config.toml
num_hidden_layers = 8
hidden_size = 256
num_key_value_heads = 2
intermediate_size = 704
norm = "rmsnorm"
norm_eps = 1e-05
bias = "none"
parallel_block = true
init = "normal"
init_std_qkv = 0.0471
learning_rate = 0.0019
schedule = "wsd"
decay_fraction = 0.92
decay_shape = "linear"
max_seq_len = 2048
MLP neurons of a small language model. Each row is named by its layer, matrix (gate and up: input weights) and neuron, and shows model dimensions 80-207. Each number is 128 + 24 x the weight over its row's rms, rounded and kept within 0 to 255. Numbers have three digits each. A neuron's up and down rows have the sign that makes its largest values positive.
Before each neuron's rows, "fires on" lists the tokens most often at its 100 highest values on Wikipedia text that the model never trained on. A number after a token or word is its count.

fires on: "t" 30, "u" 24, "up" 11, "ate" 6, "ost" 5, " im" 5
L2.gate671:106142109153139146172099178114141152148145144135106150084111109100147126122146099134127094160087130119144127086132127075105158136135135110143139123083135124160113163126123096152093139140106125131146129148140090145137167127088127098087108128067116133131134146142089088112110124115069125169157146181172124088108131154106127184135112106115157163080125164117124145129097157162154112147105
L2.up671:135126118081124125134128102146133095124123105160144102119151120105094158124129105141121173120145129130125147182073114107147143112114063140149140109076142131121083157120162144108129143094146131136091142085149132124108123159157103130163141111131105147122070122081118105106144184146138110124177123081161138139166157129162125138149094133119147117084116153123109160168122172157113151122124

fires on: "th" 29, "j" 12, " A" 8, " as" 8, "es" 6
L2.gate235:122115120098131136155153112130143135178125163111124145139125129144119107168153158144114088092173118132107168086103142137122128112109098140141151140076101154106127105102137113146132109104105127124106134149136103141129109093112145145089078105125143111154144159116055156129087119121146122173136100157128158140127106146154131093103150127142118127106069128129145130104114127098128119148097
L2.up235:160120113130146120115104109147162097122097133185123120136133188122142146126160147154130140158115106091148146167102125136123081138127119127139135149090107111135149128111121144116144101148151126177127131111146106120172152145140176151115155112109168118089145120090121124127138140136106093152099115102090149143149124138107141106145112133101156142116102131116108127149205122115110119114151

fires on: "th" 53, "st" 19, "nd" 14, "d" 8, "cc" 4
L2.gate142:098123138144098101107162129159115074128161128114103163142116129128102138137174107167120146144118160099119080175121159128123109131173145100130156132166104131108127146119109127132119169124161158135120182144126153154102151143110143116074089132150110076113099123155168117119124144137170090102082129139143151138123104126149096138136092137119149134157111110124154128121147167111143118116163
L2.up142:143150140202147094133121113117129075071104111115092105136113115162156157138141123125116153125142114104105119104145077120133108086092138120201118107097114142130123154144166060136137142118140151142122153139140129157183087155130088117113140142104123118146122178105126113109154136137165161093133125118137103135143080128093142158137129140118162112106168114121138090113140136144110113088102

fires on: " =" 47, "s" 20, "oun" 14, " was" 10, "ing" 4
L2.gate416:133117180169123136104122169155130144122142104161140129106105096162092156092112138137107123130128090120144128138096113112106127129157119146121134131151124132120124130179118134108150111123143144144174131126178189136110171093111155129131084167104082123115127122109119147133165101123141101109085105124142120124129143116106131061109130147127152165157160182183159125162156134097119135096115
L2.up416:172115140104142110106092154134154109071122126132114099111133125122096123087128128124107165145160139111160137130127167155069081162107136123118095123136159117114127135116127103121122146136149125162171134113131143129086127133172136132132111134095107136142091115088143119142163090089163173111160114130096132126123127106113129082107116167141166140155082130179172150111173128092160123169115

fires on: "ion" 30, "and" 12, "op" 10, "ey" 9, "ation" 8
L2.gate563:121096096099101141074128158154154173146184111154101118100118136116090119136118141162174108117113142102118158095128133143152138145129126116117096123143143113137129137116150137143099131103094153140141124134083094141143152132154114155098170123121142139098129134153120112116171130128123144124111121085150114156135142136148102139139116130134125144140095110076127122119132187179166145122159
L2.up563:100143121145134178154123152140123121105140128104125126146101080155134130096147103127142181180186148127125119145130089150159134118141132111108119098158156119108102107145142147157147149106141122102135145129100133141093115171117157130121156126142146091086146121126079104154132137148109111143106149135164119129103138117063088086120172130120148129131128153175120153133137201136154131078113

fires on: "od" 14, " University" 12, "V" 9, "es" 9, "ix" 8, "ing" 6
L2.gate348:150137101140151095102127188132142148154131080153154145104140162091105116156135169103159150152147119092116129145126094130095107111107116101140106152128163140149123104125135103158168164119125052111139162109128094103111134100134141154096156062125141127126091089137163111124116139134123131140124145145123118126085118115132111116109122128104115159128104088123120135114118136146117164112110
L2.up348:161141090164141112137143139134116158153107114134092147090121095093102138154142147112151117104108123144105129159126085137137100116084106098129166129111123113138142116106086119174086132112113084120101142094112110096126149106122137161122149110113118154124132100097190105108126143152071147105158135158128121113145139136169117126151174128142143146120119154122107114116113145159124126075188

fires on: "ly" 18, "g" 16, "ter" 11, "at" 7
L2.gate320:114200134110114090117129090130144117088092195102112081129128122120122088144121099144145132099134095107130157144120169139128162105145158091140131106134100171156124112123127154149157119154095108081125092139179101117134144119094089108131121163133109097088162159130149153110082139061102120132133132133138126120132137133139119140127125125113131104101109117108136141112132116139126141147118
L2.up320:118135160117138108125163135136147108088092124143134140112123120125100104148112131100104101146116136134141140152150145122125120118181115102105178128138112134118139127114104123156168122097120119125113138086139084119157160126089138196123107163144092135112138140127120154148105147127144077135128158143123146154138073113064116109116105127162109151165117107161120152095133161132090113114115

fires on: "on" 20, "n" 16, "erson" 14, " its" 10, "th" 6
L2.gate570:106127135145116168109118118151141166128147145106133159138117125142139126135123139088148166157154136151137108125156123146066091084107148157131165147173113127175110139086120174144103112105112140113131129121125143105126140128143110059132125101157144119111120153153064151146141125181132135115121143094126114143103129137138106147113160103119109119142117113104103141147131112172100108129179
L2.up570:178144143145082148091153131138117124124166111122153168097108156170104129121159155136109133124189147134171114115116111145161123140163139117130146158146124212118101081137142146143173139113131112123140168128144089119113130138104131080149135105127117110118149132153124139181111112112108166111135154133160159145153133135147072128131128101109138099111141123124130111148093138106136109159097

fires on: "ac" 13, " con" 11, "ber" 9, "et" 9, "c" 8, "e" 6
L2.gate419:137166121150119138098124095130113125137139191137073090110098119134129101140146135130133124126150133132122163152124172096116121089148141147123101140133165120140116117101133138131117132135165110152106158142160134088109117142124107084147133163077121101089100118135110134163126111140132148143114159083134091202127147140122120156111147142135115113122100102127129130101129091125145156160125
L2.up419:095124146151152115129151138111126137117069087154096110127139128168117109150121114127136106129096140100129173135090144105132103120148131121085091114116134104167121143110142124141090076101189100166131138166107125123171125090139126096176119154163118133135140153167138078147152074109136137152138105107134139164082175150131116153118077157098140158173135112138125095103102096130142133136133

fires on: "0" 17, "7" 14, "1" 13, "6" 12, "4" 10, "9" 10
L2.gate603:143126140097106111168115149129111102124119108166140111130117115130090129123101128109156128119111134155166142118147124116131127116124181167128108105147150146108153171118136131127136130138134121136086122123126134096100067169128122107136164103121133115171126164098119106130143154126122155147120168084120109129136095116108086095110121129126120136163138138173065135130124133117123154153132
L2.up603:161160103095090164088107134078163160132130136129182092167119129162130153143112122099146128130124159178172158092099149126128149132108116140123162138106134101099149170099094098107138133125125087098097073110143122097137149115106104135134118123113172149118112138107122145109124142135104104101180115115107136079116130067175125147119102155120093107169114126088109114131129136129152125137092

fires on: "y" 42, "ence" 11, "ed" 9, "her" 8, "ity" 8, "rib" 8
L2.gate537:095127158131120117142091110138100148136127136105127122151077138094139109174141104110110126133105118086137129123126107096109156173143089107125169081144151140134086190161127144128147122104113133110121111143164162128152120145133097139118128104101133135098099175095134104140101145123129120122121145140118110095193152130105129155135186132084119137193140108145134124122079127093079133134148
L2.up537:149141117155122123111134147117120120145142136094074148131155131098132095177126092135140155160151130156146123104116112108132100113127101095116148152135135199109173110121088107149160100101089095124163118136165127128144103108150121133130100158130077124095126112112127117131138151125132124151163121113129114070161110150077111149140151126151166083101126121131134108132117095110104137158129

fires on: "es" 23, "t" 16, "er" 8, " of" 8, "erman" 7, "ion" 6
L2.gate406:126131133110088124110150133165159083126122079190120116145178118122142098130116109136119162134128081111117093130126132107105116085124137113034121093139127128141110094126118137131097144117135125100108117141112157097075165142149134120128175120180165142136119124142149147121138122159097152141125133134115133129181107114130114151172123100138082135150111132100129127128132139135145158103110
L2.up406:144098129135113108112117172127149120113138084124131119099152104118150144108125136132123189145145173164082124127076132117134122112107086140147086132106117111100093093085097160109089140091106138102122116125115091087137129110121096114115131100111166146139145103089140132100120155148125135097120175068122104153118144118132089105131117146148158123135153123120090121086075106144147156143147

fires on: "d" 27, "ir" 17, "at" 8, " it" 7, "3" 7, "th" 7
L2.gate20:115134175145145085125142141156149105105092122129154144131103129155119166118127132122180147134144114117150125104099141146114147154096132159136126143083156129140149121142102147149147121139174143134161135091129138140118149123135138085141147126130121109154147108163093136140163144103188105134156144106099172189152154132123127152134133131116129066117087122168069138107083140180124114075122
L2.up20:121096108180119186159099138152123112154106125118167146134144111147104136112113086133085128166108133139091115136137091098125123098105182130178164149123149172129144100117123115127164140138118174162134099126107122092116094122186110128092165125111137147116108116154096145084145122180129132105151154154107121137154134113094158116136113116157171119134169123127107104119146128121123113112109

fires on: "ed" 38, "p" 8, "um" 7, "up" 5, "ost" 5
L2.gate361:177111104122134131157113106096124106116149110134100129132098132079143164134148110125116155097104111136136139123104079131093110136142117065113102103172128166128123100114089092152120126130119150149125148115149065154114154155149132128134110112145143117143111116127081167135122084135118131128120125155135159102132120135159133076138105098061153100129179121126101130138149143147085153119097
L2.up361:107124130120104085134136099123135176093118159126116159067077120116168145141150129127099131148143130116118133121086167147117149136121117157148156082109129100106148140147123102083168147129093142140133124123149121108135148125125154127174155096073139133111134156123107104138134182116170126124181117132142145115126111070115156157140134153116185095132122155123107136138147128178100134135105

fires on: "u" 34, "ers" 17, "s" 12, "ics" 11, "ans" 8, "ins" 5
L2.gate163:143122132084076139112147132131147117148140127128106084103117176139096103156133109141098146136157127160126141137127137107124117125139137120096108151105099084153127100105140181149098154076097102103126146136121129134057133128108170162085098156138141151143117139154146123099121144121152119098091109102137111089141088108128120113154127106116134139095143130157092144125106137144107145151176
L2.up163:157114108118134140164119120131111120143148128136126095086136126105122090077154142141163115111128143096150095180094130119130143076143101096134126111127150125114146126098144120069130108088095145097132140113124156105121117117138138149128159180136083124133083131103135109138096147122089107130124160152143114127132120107073123103134079127093152122126164134130138130138125147122117132117115

fires on: "u" 24, "y" 15, "o" 14, "-" 9, "om" 8, "ied" 6
L2.gate197:177111139085130113152118120117159134164139107155133126103093105151162099152167151125181181132131102124141121117096152084121123138097092128075127138138136107140111128162115122093102179113083099111156133151156136116111145159092093134108089137105119149142136083098089142139167141116120143135115125077150145108151129126085125145138158080125152097115114159107118134133153133172151134140152
L2.up197:111139178054126152149115166158098155112121131138125100113123128149153134122138139144124115132131120136143164130152129114124103110094082088162129104123140083124080098112119149177113096136101138162158088137142137140109105127101124135107118191116113134099162129155117144138168133131152142139128097105116129153130139087131110159177119090110124133106120159131143106148127113165123099160126

fires on: "m" 35, "k" 19, "on" 15, "ite" 11
L2.gate126:138143127084114119162125065100089065112118143117169115142150102083137122151128077162115157124151109154062154114152107127153130144160086140114126088147102142135152116128162113115100140130105167150132146144172124119131129158145109143129117153184146124103107134128170113123089100143107128126166112150144119112120125153159128133134145113157103116124129121173110115102152107084145112161093
L2.up126:126142142161151142165087073176099148116124148088133097106163131122105122103134136115118138183192124124151142146127071132136111098148116156159142134118108112116105113115127126130164101096116168157127178116153104128121153099104136136106114174130137141139156182152134154138067096117101094137134150108135146150106099163135112121147095145170087132101123133156063154080125098152118150113111

fires on: " res" 33, "es" 16, "th" 12, "ine" 10, "ial" 5
L2.gate186:145156111114083159156144144080078100108159117132136111149125108101163138131154111112149103070141127084152144128132105101149112117116116122106178167132104131120111127069143136116134158134088127171120148174112076114153129148109096117068112144085102134135116146096146159136134104106114112136152142153059167159096159126155086103137098152103131136155141139126153128074130118087139142180152
L2.up186:128149105121117114125106127147130118100154106158148125124133151085197131116127175111147147128135128061121123122181118149201139116140152103150157184169096141133121116090187164125137102159126112119151156121153066122134122125122134098156114113087160098127128146140122110147098171157141137114109157108124146119121140119172090117113080105085118096122133104158164116090140140137104130051149

fires on: "el" 27, "ment" 13, "ter" 10, "p" 8, "son" 6, "on" 5
L2.gate611:133112148155129162106084102148113105151124139147141091169125140139113165068147133129142111140120157116108112131145160122150092134137111109093133134151154096107134098114128116182122124139144142144136108153121095113144072141164130109144172113117134158134108180126119139099078157105114158133143150095100156142138153134116132136149157163089083110104134133137084160099119148156159094109134
L2.up611:142106141113149130148084085125126103173140133117137102145111135085135116145099113111156093071145138114124098121111136110144141099129127082094148118136116096185142135114150094145063140167124149156160173123120149109113137113107159146140164125099105078194127124144162119103095141134113143157114129157122169109163134145079102127125134111116143134132109106129129127101207101114139150141105

fires on: "es" 22, "ouse" 17, "y" 9, "t" 9, "ge" 9, " in" 4
L2.gate560:134079136109147131113147146113146133136114105101164088142125175125125119139136099122108128127152137128136180122118074121140108186103095117107132130146141127129092114097155101137112133156141113141161143110090114129140098092168125126121129136133133122088094127134134116099150112163106122171144104148164107124109139109117152126119142122085146128174154126098104113129170122140140089124108
L2.up560:124085123121168130143125102106116179110097146126129130128116119144108128137122161094130110137120135118141119126130098140123108147152116133121136145152105113133122082111112114170073135115124138136170163147096136103151189103110101151091103131117128141142093177100142125091128177184120104131148142110157149154116101120132165115140176120108154114146125160151149153134098136113124116075127

fires on: "ed" 22, "ly" 20, "ied" 13, "ished" 9, "ates" 7, "s" 7
L2.gate195:117136133060113157112137141103140147139103141144094122104110127125147124159143122154110109096137165121151127134140104065104154130140082143163133189078138118140129084060124121127089168120121068123080115093179103120123109118137161143078116144140129166144142129115164131114147139120146137123140124096101109138166135117123144072121095142127116130109152137144095132103090109144145146142166
L2.up195:126079156087118108154088156150162118115165137135131159090107138074139135160134145142128140119174126153138104133069152103135143147162092087113102127080128134135183089121137183153101139131136148187105134176134162138132151122136131161101125091089112101116147139121146136118140131162106130119126080126143129134135142124108119136129104119154074127128147107147123088131108156129115101109105

fires on: " |" 82, "l" 5, "t" 4
L2.gate336:109068139083178143121135101167133168145133110156124118100137129150107107129169128148143127105140164125105172081124097120104140107131101180121101159092123104139109133087122111077137108112136149152147120151100130144135157082139131125078099151120089125160096142176116077091107123132120125113162153108129129162123136083122139103117142122151147093135117128123154125102112139142174122093088
L2.up336:079131135139129097121100088106124141106093168147134161142105148131168172109173128095148156097165144095126117107128070127158110131154104145155151164129146092135101109141100135085171155123142102121105124116111140138151177149114127142136163129126134100108119136140158138124118104140153142136118110120130179108149127097084138142139166184117126150135118116122139155128126132114083156160149

fires on: "e" 32, "l" 27, "ing" 6, "es" 6, "ce" 6, "ment" 5
L2.gate433:104156132132100099125121136103080172167122139135121126132113129130101117136151149127130104129140112159103140124118144146101095089103120072096172167125120146118139150124121076120105104114140095137096154187101123116157103160100109137132099153145112181107127105125149125144138136136131103130156135116138086099138120091104104163105104147127167103166163134115101115119109132141127142157127
L2.up433:116151132132138081139101135110131144146133140128111149121143133094079095149171128127131130101126108144130117151138133119164141105105158132077118072117142123106131137114072106161120086143092161163124144141099082124112097110168092162118124145130117121088124151147141121107128117145109166089132153151141108115109140127099127110126059151142165161125124121109155114089146126130116112161077

fires on: "is" 42, "a" 21, "ia" 16, "s" 6, "hen" 5, "h" 4
L2.gate628:139091114108086135128135111156083129108103117110130115123123108138157070123120158129138127126161093132105128155167102091129142184140154097155086107168094101151159103151130115100133128098098097138128189139122115149093160168125115125103100095144146150119145157110141127154106166142118116074079150073133102123119120179106086107156148111120127129107162110136153141095106125140159104155151
L2.up628:125123107095137146143162172136137098135115127143179145125111113088132118126093095132149130102110133124105132088121093073132181116153108119118149129134112169126121148126116106132106103151101112119067138144143152134120128125162102137119085125133097181100162126124165102162145129097062133146132201133152135152096132130146104165177069138148104114127146121116122120108130091115146138131154

fires on: "s" 51, "m" 9, "a" 7, "ers" 7, "st" 5
L2.gate265:143097133099129150169153129137121114147088130120151117146153128139144132133120132127120093137100124124119149108143135083125095129104101203151109076105149111118120114114123191121087156092093151098120102122145142079136168131159121104124168105099137142129110168126110182134125129136111132100166162118114123175126132114168116097144096102119117121122144161070153126132092120167123121129116
L2.up265:166151112144129168084120101069107121095108107121148126115091152124127122177147163099101137150102119121135128071098137102125153151161132132163112115158135131093124150136171089114148116094133106126110125162121139117147107117093133152144104093124079116088118146140152178138117156141090157133099124128128138118122103133139170124148131128137129126126124110155121117153144092094142166112176

fires on: "ain" 18, "S" 16, "\n " 9, "f" 8, "s" 6, "ing" 6
L2.gate393:117116135145094145140162168155134157148112148146114130106107099075124091131169103181127138126126134144084111128124107160102088163129100140120111142134136134123106131189120149145139156140136126140130122113125139126128121134130145137127132118153126149163125082144113154147181124150154155136103144066176156133090119141135133128132114084133117134092112154153121125133125163153134070123106
L2.up393:155126143146182161129139197157124124129113180127158090136107149158151084113112150116140117173116146143134133152126091121120092153136091117120085096149146131168121145100114118139111100119111112115107092084126153091127065126154128160112125135177145113181168133149087081136141071115140145137158151143142106130141149119142133075160133174108144118134081172123120127146107137127150103148131

fires on: "c" 27, "e" 14, "an" 12, "T" 11, "t" 7, "et" 6
L2.gate593:114143136085148136108146123143147123131171099083137133143142105104137102155150153179112100154149090113111195129098121115168118087082168137133142110166155102146119118119141145140059135161123128130142164149127129145115070060135139125123097113100127086135110167124133112109136129148161159159116132092174110079110129133163135135142108130122147131156145104116099128141140139137123132147070
L2.up593:141114104132110168178148126139147146155133103082171084106131112122150093125118113086126157109134132091167158147128124147153134096142117119090136115096145113168134122153134142111113077157124155183133162174156145145107128109168129134113106126105119113137125144135134108101127109128119197127126095136104111142138167126128128130087108157149137148126143125082108116101152132137163113120140

fires on: "s" 45, "ish" 16, "ast" 7, "ly" 6, "ome" 6, "ite" 5
L2.gate272:130155137113155163137126111149158123116141149119128117095160090162124123114138125126149164144134118122118128099121127139126141107148104122156067126122148050127108176138146142140133134112148122186113111137156155160127113102158185151113144128111142132142152168122098144164138158089083138148137151149146121145148137097090159151166152086159129092178175164104123140095106115154112111160080
L2.up272:119140123139152144146154142080140128111118129150119139126134124101144110159144166144141136156122113158129154112151131097156102151141130128127076160134145097113138117142183136123133111137147116167168142136135131132156153104145095161119100119103136123109141146187104123166130105150151118148089144080181087134126066184131112110126154090115123139116163119141130117060168128201138122136133

fires on: " his" 37, "is" 14, "s" 8, "at" 7, "o" 6, "ite" 5
L2.gate311:128136128096075130099135087145138136134104138119139086136132149132131106138136091078099128124123120105125135089107112114110067082127121121122128143104144171119120146103146144106184109111154109177106122150134096095131087147134145126060125149114121127161140162125147115149113134080147112111112153126154157110109141081144156098118102163171114096142122118123149148113131116129104090140118
L2.up311:124157103113132131134143124109104091094122149086159113125145113110115082154120139137130145124124140157167099109124082145125142096116149105166122115110131123106108178155120180087151098159136134147125123141131134129134180104098105096123116167120139190089149129125115131161136134132119144107098087138179131138128131124152121119123108128173091130107142127137146113136121155096163090133124

fires on: "p" 33, "et" 21, " of" 13, " 20" 7, " 18" 5, "ge" 4
L2.gate329:123105132120133129107157097123094101165118166097133086154099120138139073162145087140135137126108167142133092119145100135112131113096116105123108089160120113134144162166108121110127128184154183071120108107149172104152102096164109121105088124116156119108156112111127122124135135142128123149096085085113136141100102122127132141110107134131132128165155114164124124083144139087102095112173
L2.up329:164113116082091143148093143107107155155086157104147092111089129116153068139144159137158145116123140140095153102159087146203148138120102144133135113122134095119124151154123106143111151162121172122104107104152121140100099147132121059113119114129112102116126102076157143136103143103131117141157114096111138135091142118149151109116147128160118127139089156139121127143129152126123079159120

fires on: "us" 24, "il" 17, "es" 11, "os" 8, "V" 6, "e" 6
L2.gate407:116093079125136085163161132128136113164121116144123133098155142160119146131102122109165115121176153077132073124106126138102080071136123140113152169130165082096136143117144172099128094130117113142164137109160100170121092135131152146099148156158157121112065162111147138098111165145127127177106111138093126167125113149111127186148138139138144133127128126123108115144078154104082146073129
L2.up407:137167107126139133086163128126176126145107106121134137185202164110100106153141108078141082122154144088159149178134177169137085143124098098158129132089149176149148138135126097133182112110093117134163095110127130116078130142142166157159117103134095096153118099117128138164113109117105117144167127125110083146139163141124113121115131164125124095144124094178122145146091094124121142088150

fires on: "ey" 21, "y" 18, "ight" 10, "ge" 8, "orth" 5, "ie" 4
L2.gate219:129152168130146098122125163150152150154097100123131125114136089123091117156112106132124113115160090142164113127137092142132118153101115144164111111121150073192175136107136110134148153108139089140143107146120157148149108081116179114085139157133103126152126094186131106148164155161133140136141122094095190157127091139127136080170165130110112136095159104095102139105107118151146137167121
L2.up219:144118093159090104115141149147144110131117132133140108125140167134127148132166103090112135138150158142124129173137111171132119137104105091089161065160110155165122110084119129173140139138138144108096101123116129124132132078138138129110154111181135130086116105156153110108119145166102108139120097099102080092160125181093066154150127106112142125110156080114088119110145148113141094125125

fires on: " of" 32, "t" 17, "," 12, "te" 11, "ge" 8, "ts" 6
L2.gate314:103145143177145102144102108097159098095121110158126163120150108113129139095103125157130192118147142119147126123128075135135123108101131100112110125147119114145109149127141095149083123150139151129086123111166185128097122147141133128145104097147093139102190155127139120160123121159096098150133102080151102120113091154141122120097107148114167131128142162151087142103112133083113146136120
L2.up314:108147119133135096097107158128126101140120117097140119127176097086161135141111122156135133161105126122145137123135095118173117102101130108122115080121141110124118088160170161155136126134200115141098089113111068110122119131135119122145143110143135129136125105184145157128116146136126121169162147118114117090121126126145107134176091133123119157121140109118117149106144146093148146140110

fires on: "b" 17, "a" 14, "att" 14, "c" 12, "re" 9
L2.gate391:122115146088161162089163129130112138136143124111102103149097114116192166108152129141114133118104138083159147115172135135143110160099115174139127114116118116103103124151161131121111123123149109165135114148142068106079099103089117120089066124126128069089125114123114124178116101112114139157120110124138136143113114101157130117185116146125063140136187114162117122114085137130145129119138
L2.up391:144150113120148137128170132116128140150101161093103109105142066141128070104064122163125081122167145099158157121133141149092152132105145186139083151111148111113147107145140115116132134153119111116139162116130105115131149120124107159141110177142154109148074125151072107197121126146125159119129117107138114164118091126136174113136158121132133134121129106162112144123092100147101131107155

fires on: "ell" 15, "y" 13, "op" 12, "on" 12, "l" 8, " an" 6
L2.gate203:142148148136174107138127099133113136116155146113128122103098130106114145124131148129151150113181122125112145074123099123094143143139116135126126081120098112157163130102148134090128127132138144161141154138122140172133109110139107139182067129178123077143168120132093106118154114120081125141164137151154109141112137133153120104169118115153150122112126169143141168115179087133112096103099
L2.up203:163106101122119125101148129114109159127086122103146095171075178084145122090087134120163122065119170146141092136112175109108105146154133102134101177173151108150115163148123115112148081152115111090154180125146094151152162125148155180102129151132122141170158127142129108144117103112117148130118073146160102130136119121074122120162119121142135136141116120136128092138068097119126145140132

fires on: " would" 25, " been" 18, " who" 10, " k" 10, " be" 9, " had" 8
L2.gate483:126112134124096180123152161149125095106151079162134119123119102147147126106127101134103157084105125105166114130124111128113109157121094133154118097134147137141111104155115133123113097165185094118092105145118130122123090124146110163091114123100138171128093117151141098139163140119132149127121097168129174160151102153120163074150131137138138121177158140153096075166154116141109114117116
L2.up483:140167077135153147126091140119085130128157097163092137092138156133136138113095132159095168127188100159120131149143149146119102113121159102161128131147130130132122089111114130157161148129093101114138102112138125136116102135148095072134141090156123105103113147136135138126164139172104166115123123133052146159095135107131131136097132146122119174143149124106137160142113122143080155111139

fires on: "s" 61, "es" 24, "ren" 7
L2.gate23:095110111114092192120131149128130114106119109136124127109120116109154115129128094109107072161125117138050145098131166150152142148160115151125134178128125109108104114128089145138133141098102143110151175118127088091128158138115123142096141135146107148113155132140165163145114162132113164138132148109126133133151106116114131114145136064099085118086174130121143110095150077134162150146117
L2.up23:137168115077136130160092135133086142101169103079121144146114121085091076192155155131099148090110090159137188126148088151155130165162129100111137167115110144137126164150131139137125145117090125089131136159113152116110127136124138112143182107147093115128129138126138107107088145160092104128084148158166127130091093130161122111140095155130144177149098123111157088125094132111128131130148

fires on: " 20" 14, "ton" 14, "-" 13, "ant" 10, "y" 8, "–" 6
L2.gate655:135141138114128151127115085135205118148172148127115123162098119136094070135133134087144095167142157113134127147106143131047162118128099098096135123100119117137142119123127123121129150156124146109139120155145149102143138148124138131081128118120144134134177121136140132115123113134120101131105143147119134131158176161109151129107164127137111128138144103159120182109119081137139138148130
L2.up655:120121119135161125123120128106136112178105117127099095137127127158176127187140103140153114174110107135139115144123122109137157159155084120152081120112165081073095137094126102098109111152129153166061115166147130116127092130116130185108117139160155120151091150122117127111137133121103145134138124130111152096175146123125143144095159100122138078118139136150148099103093165187121105157095

fires on: "id" 29, " not" 23, "g" 15, "rit" 7, "," 6
L2.gate284:139125131131090081125209129124128114135103118117151142101104137141145139098128106109108121162138123129103146091135102126099109115082169097157110122145115153078157156112095127136109129107130171159096142128090125117142100107133154111147092133091124125115146090134108110149119109136149086136055138145139136134124124101122128149100132128164091110119093121118129173081114147131143118103139
L2.up284:163099173107170141108106166086156127090088117115142127139108116144135087115095144147143112121103141137138154151128148104135128141118144084155137136188153148055144124139113106114138108133133136141171148128103074120139125140100130134115144151096080170107151117141117143152115134095164116143110153121128165114154127153081142147096103126119115087102116145081149115101096139139173101141125

fires on: "t" 19, " re" 19, " to" 15, " with" 13, "." 8, "d" 6
L2.gate48:106128074113120127136116091089134126120185149116134103106121107117166137134137085120099127120213164133142149128137153148119112123138103107097116106095083120126107151140148140102134127119165113117125111132104137108110119157132176129140102165143133168095150126191162145123103124146147085133116122169093095100150127131151138085116155131154125129125142115165147132152098114110131115106127
L2.up48:159139155134139096152146113120126098143121127125143087140133128128147146110137097092159113115096083078124125089078134126144144120120105126099148149097141102132111132137113116143162161134092154130132097057143106170140131131178116154145160104164100153113161164124147144116125130091088158174150091146133159099155155168125127127130124153102138136145128125127140148132130126135092137153102

fires on: "ec" 17, "ac" 16, "ced" 12, "c" 7, "ric" 7, " 19" 6
L2.gate564:125100108146132120095132092119162125118108133154146110132162152159138134125129152111140157115135143106134103089123118135110170126112120100171113105126113135133144121154127127079105089127142168158120115155177135153124115155151097113090105088085092146145098186141098115122125083139125143170128132127133184110146124103156092162164136153126132110148147133167139096091122176166097120131094
L2.up564:108083155144112112157115122107108141129131156140165073120133125112083052134136122127136129141147122129147191110142116108137160169129101132094125158171116111123170079144183141082094124112130102121133144103107110137102179131144125136162119161147120134158111152133165125080085126125145152175154107140105125082164097114118147119120144107150155129098100137093182156170150133135144141121151

fires on: "us" 25, " des" 19, "t" 14, "res" 10, "ion" 6, "s" 6
L2.gate38:106116163145118094083159137165118116155132090135135119154155118119114091120134101137140130127129138119125138157092130125140059133118115159080103127133138142136142129067137152122126140100142140126137137146131115112124120120178120134113109129127153157125144125111131153158118143133162149107147111134138091137085131126135145161157135091097121132123110152159098108133151152138143070139187
L2.up38:131081149145092122101146136131125139114113123111141126119143101149150112150107083127127104124140121124142081104104135103166128127156109157118076121115132135086118150108123167123129126119124144119138160104147118104120120122127088134122149154161110171134169105132120085153127077145148148110106141136103181091134135143110122195122164109072134129123090166166115112134123166131085127129144

fires on: "ar" 20, "le" 13, "ister" 9, "l" 7, "d" 7, "che" 7
L2.gate140:110111102091182125139140105135094127125155133151106103131116160093119146126110136140137112107155104099147112114165132080145137124126115137142200114132117090136149127120105147091132140105123128159089118149085151150128162121145089141097152084115152110092158139139145129130131116143126157092148193116136147124091125142092158109121133100087139126128176118137141154127095141174109125128128
L2.up140:136144121111137109130150117153141152148135136160111127128117099086166121147160083179113132137155153123114107164146106104119122153134112145117124145135123136152231116157106124139130115135127129134172137106150094155185127101134114168118166137180166139100112100102132124131179110134119117088148153144163096167149103164124173113120123121133207131111146125101163147129154124109145119089128

fires on: "g" 25, "il" 11, "und" 5, "inn" 5, "old" 5
L2.gate541:111150119114137142121075148088161122164139145144166081115087113102155131143120075107163169097159123166116166155128137113148125155175119121113155137137094122115101155138109131089142120109138102141139201111099112101149088116118153094137126102102078081091130140113125111130115098138179127152083117095134126097130125141117100126105143132108109159092125073087150114129145147177158143141118
L2.up541:107142100115110141124132149148131114124154148094109126117093162118138170138126146111170197148156114176093122125166148129125162123129107119125081152177084132172118125123105144157151143119112137209087131154110170120128109125133126137132129125107123101083144130170148118183158118131117117142090130092122123109132097119115102155112134102126155148108116146083143077134122155144117148130151

fires on: "y" 46, "e" 20, "h" 8, "ar" 5, "ent" 4, "w" 4
L2.gate664:144134126052103102077131153114111146146126131142129126171122145156128128135145102124113078126118134131110123147114146099117070114155134098071145143135132134107089153146151126153093057147132151110163122119135138092167118124133146143107150151166138137138150141124151093111132142160098121112145090132130072111116154115162143095042125192109101186135120117112121139142166083153119174109102
L2.up664:120108148145131147110149151125168157140116183111134159111138151159105136139103100120156107095115165138149125111102121143111105149108143153128167128139119130145098129146108093165115093175135155103169117150118151119189158104144130092126132111153114148122172118144133088119114124099122125131201125149115085110133128087167159089102120162124130175152135116150132157094141065134154145138140